From a checkpoint of a small transformer trained on Wikipedia: rotary positions.
MLP neurons of a small language model. Each row is named by its layer, matrix (down: output weights) and neuron, and shows model dimensions 181-276. Each number is 128 + 32 x the weight over its row's rms, rounded and kept within 0 to 255. A neuron's up and down rows have the sign that makes its largest values positive.
A block is one neuron, or neurons of one layer that tend to fire together. After each block is what it responds to, as a language model described it from the Wikipedia text at the highest values.

L7.down59 [117  88 117 130 141 181 121 102 123 161 122 136 119 124 174 203 160 142 157  93 102  99 127 134  78 118 147 144 117 133 136  91 140 175 153 193 124 151 119 166  77 153 165 172 139 120 109 208 115 115 107 131  91 123 146 159 113 141 100 121 148 145  93 139  92 130 165 136  95 123 161  94  91  96  86  93  82 139 139 147 133  83 127 130 107 156 142 104 135 130 181 230 155 133 144 128]
L7.down170 [102 125 125 103 114 125 114 136 124 194 100  54 104 191 157 121 137  71  89 160 124 107 123 158 135  69  99 126 193 108  84 112 161 124 147 122 121 132  79 117 105  84 127 101 155  92  95 140  72 147 126  76 137  81 114 157  91 128 140 146 161 171 176 140 125  77 121 172 170 141 138  73 133 166 128  86 156 124 204 107 117 153 125 102 131 103 160 175 166 173 107 154 145 151  73 176]
L7.down206 [173 123 125  76 131 161 122  99 124 152 115  76 125 158 133 163 110  90 121 150 134  82 188 153 168 114  74 122 170 155 134 192 156 148 160 155 122 120 170 138  77 143 110 145 116 109 149 135 151 199 158 125 111 145 126  66 103 121  93  86 117 166 155 145 125 130 169  70 159  84 134 138 141 137 122 121 119  74 108  72 100 108  86 171 101 119 154 123 101 157  86 138 147 144 134 129]
L7.down231 [130  66 163  84 169 115  96 144 179 167 147 140  72 130  92 123 159 119 104  94 111  82 183 121 107 132 120 147 139 102 160 145 128 131 104 129 109 111 133 144  92 140 143 163 127  85 161  19 109 103 120 136  85 123 123 121 100 123 107 165 116  81  53 161 143 129 110 143 106 218 173 165  73 117 123  63 154 195  28 155 157 109 199 130 177 152 143 113 128 141 194 129  94  54 125 117]
L7.down343 [109 139 121  69 122 163 160 185 152 138  58  37 134  89 170  85 125  90 111 131 165 152  97  87 133 117 148 145 142 135  88 156 163 133 151 111  87 156 198  90 173 113 172 114 112  96 146  91 104 111 111  92 183  91 156 110 140 109 146 136 142 157 159 127 113  89 111 127 142 119 145 157 115 150 161 214 112  94  79  88  31 116 154 157  94 150  82 100 128 150 130 124 127  99 118 141]
L7.down516 [147  79 160 122 131 118 186 105 120 127  50 139 120 126 143 171 178  78 137 160  90 154 176 153 115 183 136 120 108 154  78 140 126 107 130 117 115 102 177  88  65 135 129  94 113 100 106 128 162 152 164 139 106  99 144 169 123 162 148  96 158 108 118  74 184 188 139  70 116  89 141 109 109 143  86 116  86  99 118 179 158 126 150  91  90 100 118 160 110 134 125 103 130 128 101 107]
L7.down698 [ 79 106 211 162 135 102 137 139 113 148 147 129 140 136 127  91 174 113 139  75  93 126 150 144 125 160 149 111 140 123 139  82 144 111 120 128 149 124 147 119  89 119 131 133 102 112 169 126 152 119 150 130 117  89 148 119 104 201 144  84 116 128  83 170 102 100 122 147 128 170 100 110 150 152 149 129 156 197  19 132 136 153  84 111 146 200 112 138 111 113 137 136 145  92  94  81]
L7.down965 [118 118  90 154 144 102 124 177 195  88 153 121 215  83  99 121 183 182 135  88 119 136 131 174 113 168 112 104  90 151 147 146 120 113 131 160 165 168 126 136 158 127 135 106 164 113 152 152 132 130 121 119  76 159 108  84  78  99 131  91 120  91 120 158 188  78 101 123 103  88 127  73 163  63 140 147 169 134  80 115 143  93  64 187 175 109  64 102 146 103 116 162  98 162 100 147]
Responds to: Table separators and mid-word pieces. Table delimiters (| or ;) right after a total in sports statistics rows, and middle word pieces such as ard, at, os (regard, platoon, composer).

L2.down711 [120 122 140  99 138 129 117 143 137 101 141 116 115 217 121  62 119 118 133  59 138 104 123 162 193 115 141 121 138 137  98  48 165 137 167 106 173 144  67 120 191 153 181 101 159 129 174 120 109 148 178 103 107 164 156 146  69 155  92 151 123 169  75 126 130 107 162 139 181 166 171 107 131 151 135 211 102  74 108 114 166  82 105 124 134 145 141 120 110 116 137 128 133 183  82  99]
L2.down717 [127  74 137 133 134 139 167 150 144 158  83  84  97 157 126 106  76 134 139 172 109  87 174 117 143 181 129 116 102 143 112 117 117  71 106 104 130 160 138  91 160 146 118 156  80  35 168 107 156  86 126 122  93 181 125 165 118 118  63  78 144 103 100 128 205 179  82 157  94 122 159 136  92 112  94 126  93  81  97 151  98 176 127 107 124 180 121 121 110 110 171  65 141 160  63 109]
Responds to: Split-token fragments. Fragments inside split strings: Arabic letters in name glosses, LaTeX ^ superscripts, decimal pieces (.2, .8), and word starts (ob, mov, appro).

L2.down873 [112 133 157  98  96  77  60 101 146 155 135 123 105 102 126  84   3 168 203  80 126 108 166 129 154 133  79 136 214 172 145 148 106 130 200 149 151 113 123  89 201 147 129 125 168  57 149 111 176  80  46 126 111 157 131 145 163  82 126 143 112  87  96 124 139  98 153 202 129 128 150 148 117  91 137 160 161 119 145 144  56 132 104 178 132 147 100 116 155 113 113 122  97 103 101  57]
L2.down1150 [162  93 119 106 156  93 122  82 115  96 154 151 128  76  66 129 151 112 161  80  46 131 147  65 106 111  93  68 134 164 135 121 155 120 181 173 176 126 144 150 194  79 101 138 125 137 132 139  92 133 164 160 155 108 117  69 139 145 155 121 157 135 109 123  87 119 150 116 110 126 116 145  93 132 123 156 129 130 136 150 130 131 106 130 121 182 113 153 159  76 108  77 174 132  54 107]
Responds to: Month names in dates. Month name tokens inside full dates, after a day number, "on", "in" or a table pipe, e.g. 20 November 284, On December 10; faint on stray pieces like "ed".

L3.down312 [190 135 162 123 122 131 154  89 141  99 139  96 105 131 181 191  90  91 137 119   7 169 123  95 112 138  91  57 105 135 158 163 122 115 165 135 150  83 136  89 110 105  85  86 102  85  97 126 113 120 126 102 113  98 120 116 169 139 131 115 166 152 110 141 161 133 162 121 147  99 114  79 124 172 141 135 171 111  60 109 126 108 107 113 139 155 173 134 115 109  86 132  90 118  70 103]
L3.down623 [168 113  96  99 114 138 122  97 146  98 110 110 155  91 115 172 114 120 145 127  87  93 146 163 164 152  87  87 176  80 118 129 151  97 169 116 153 106 149 123 177 137 126 174 181  67 140 150 100 115 138 137 119 147 186 101 149 165 175 139 136 117 136 155 181 104 149 117 117 114 210 135  69 112  68 109  75  95 172 152 120 120 127 119 144 132 130 149 105 115 155 104 150 103  92 153]
L3.down752 [126 130 101  71 154 144  84 120 108 112 129  98 121 107 125 155  99  82  90  61 126  97  92 141 140 104 186 144 134 165  98 152  49 123 131 132 107  89 100 174 183 125 164 149 153  70 174 106  94 138 110 115 106  93 126 131  54 122 144 105 114 182 139 155 170 145 101  86 122 120  70 132 135 174  95 123 193 118 109  72 139 134 123 132 103 170 166 154 133  89 120 157  87 144 163  81]
L3.down836 [144 105 139  83 139 132 117  99 135  88  89 125 156  84 160 116 118 129 103 116 108 105  96 116 107 101 150 112 170 113 153 133 146 139 136 124 146  70 136 176 159  76 145 136 145  93 150 139  89 126 132 109 142 135 180  94 141  83 149 123  74 118 121 138 190 106 175 108 114  97 144  60  98 185 113 112 160 152 156 141  83 118 128 163 128 133 134 122 120 131 154 170 149 108 101 160]
Responds to: Month names in dates. Month name tokens within full dates, after "In", "on", a day number or table pipes, e.g. "In January 2015", "17 February 1846".

L3.down100 [108 124  75 131  93 159 149 159  97  85 130 118 151  88 168 114  45 102 162 159 132 107  99 153 110 115 175 104 144 127 110 106 181  89 180 213 101 163  91 167 122 140  75 163 206  96  98 141 126  79 142 122 159 148 158 116 123  98 109 113 196 145  90 140 125 100  92 166 139 100 107  73 117 100 161 115 117 180 150 106 110  96  71 187  82 144 145 108  97  75 150 125 122 162 142  81]
L3.down376 [ 88  91 104 120 153 117 100 158 103 138  99 162 163 152 186 129 172 117 152 151 117  93  96 116 116 145 132 121 126 163  84 134 132 135 155  86 122 146  81 107  74  88 130  97  75 129 170  78  84 128  98 154  86  91 163 178 118  83 127 164 147 132  84 133 143 130 147 142 177 116 146 184  66 144 139  47 207 147 132 132 125 156 132 140 202  82 137  95  89 103 125 145 111 186 160 107]
L3.down760 [126 119 101 169 151  80 145 175 118 107 149 173 110 170 129 115 134  88 165 106 113 106 144 141 147 118 132 157 143 122  97 121 107  38 114 164 157 109 130 121  70 144  91 153 151  90 128 162 118 120 111 130 147 116 151 175  74  91  92  74 120 137  93 163 135 100 102 127 114 110 101 109 148 133 128  95 139 164 138 148 126 117 139 154  97  58 111 132 137 120 206 128 147 133 187 165]
L3.down1090 [109 103 163 136 115 136 122 144 125 127 116 104 114 146 165  96 119 126 109 116 124 174  93  82  81 119 131 120 140 170 139  86 124  97  81 138 171 131  98 143 176  89 135 135 165  88  94 118  89  64 111 115 187 140  96 130  87 106 107 134 153 101 133 100 195  72 119 118 110 102 137 131 168 103 144 103 153 161  93 115 169 121 173 141 175 138 106 179 172 132 155 100 140 169 190 131]
Responds to: Split-word continuations and table pipes. Second word piece following a short opening fragment, e.g. coun+s(el), C+s(aba), cle+ar, se+ven; also pipe separators after numbers in tables.

L7.down92 [109 115 103 168  82 122  99  86 196 118 170  96  87  93 125 155 101  99 114 128 159 177 109 190 113 187 106  98 121 117 185 116 109 116 170 139  95 130 148  81 103 141 108 111 141 140  85  83  70 116 137  68 105  54 140 140 147 127 103  95 154 132 131 108 140 106 171 108 113 113 120 135  51 153 174 165 157 145 154 172 139  90 140 134 123 105 146  76 197 132 137 186 145 143 126 182]
L7.down105 [112 166 112 105 160 149  87  96  93  95 101 140 111 107 104 144 152 195  77 117  77 136 172 164 149  60 123 130 169  85 147 109 138 123 127 182 125 111 145 110 149 169 134 100 112  81 162 117 114 103  93  65 151 122 115  97 129  94 162 101 120 125 217 105 243 128 119 119 141  98 150 114 127 136  47 125 120 162 142 119 117 174 169  64 182 110 123 150 141 115 165 110 202 131 153 114]
L7.down202 [129 118 150 102  99  98 119 134 146 160  92 156  79 119 132 174 144 108 119  67 130 134  91 113 121 107 168 118  91 169 118 142  40 115 110 170 140 184 131 135 170 113 119 154 106 137 123 182 136 134 115 123 176  94 151 162 117  68  90 126 131 152 196 160 140 132 178  78 124 163  67  63 104 165 173 115 125 108 130 130 106  89  93 140 114 102 104 105 106 115 177 110 107 161  96 123]
L7.down277 [123 117 153 138  88 161 119 117 175 157 157 130 130 140 172 108 156 119  78  98 104 141  83 144 185  93 123 143 103 118 137 147 119 122 178  95 169 158 120 158 134 115 120 144 115 118 105 161 171 198  68 102 136 122 134  82 101 152  88 169 146 104 217 135 141 127 160 131 138 127 143 104 134  80 131 124  96 121 179 181 123 112  97 119  99 101  82  72 128 133 165 136 158  99  52  93]
L7.down313 [ 86 118 162 130 159 175 112 102 122 125 122 111 184 126 133 169 121 106  94 143 160 110 102 131 105 103 110 113 126 116 116 181 156 123 108 143 123 106  97  84 109 184 167  94 137 113 111 137 125 133 112 132 155 124 100 133 110 159 105 106 153 111 160  74 154 102 144 108 128 124  93 139 103 106 141 141 150 121 150 192  54 100 116 113  83 144 149 120 158 105  85  73 151 131 110 154]
L7.down672 [130  82 134 116 148 158 146 107 143 134 142 117 112 154 140 161 143 173 118 124  73 127  95 202 109 177  98  96 117 101 127 147 141 153 132  94 157 147 142 139 183  97 151 140 121 131 176 130 108 164 102 113 102 198 169 152 106 102 165 130  95 131 122 170 176 131 152 130 173 137 194 140  91 158 111  48 154 133 128 156 126 122 194 175 149 108 128 139 126 103 147 154  90 125 171  93]
L7.down720 [130 144  93  97 108 137 111 136  96 104 103 155 182  87 116 148 108  99 150  54  43 146  97 115 119 130 105 174  99 142  98 162 164 140 141  91 165 153  86 132 111 133 103  90 180  79 156 131 142  50 113 117 130 110 102  20  93 143  66 117  98 133 124 142 158 116 110 114 152 173 127 177 107 141 149 112 133 116 117 166 152 155 101 124  54 137 167  97 114 153 150 161  64 135 155 141]
L7.down742 [143 110 179 130 102 147 116 173 181 116 127 115 118 167 186  81  89 121 148 108  73 123 140  98 160 129 158 145 154 200  81  98 151 181 151 150 166 116 125 154 128  96 140 128 122 106 132 179 136 120 164 126 123 127 124  91 155 125 146 140 188 120 133 133 117 124 193 108 166  76 116 146 114  92 130 149 149 141 151 100  99 181 105 110 180 166 125 111  91 132 156 137 117  77 104 157]
Responds to: Date pieces and "ec". Fires on a second word piece after a capital D (the ec of Decade, Decca, Decoy), and on month names or commas inside dates before a year (14 January, December 10,).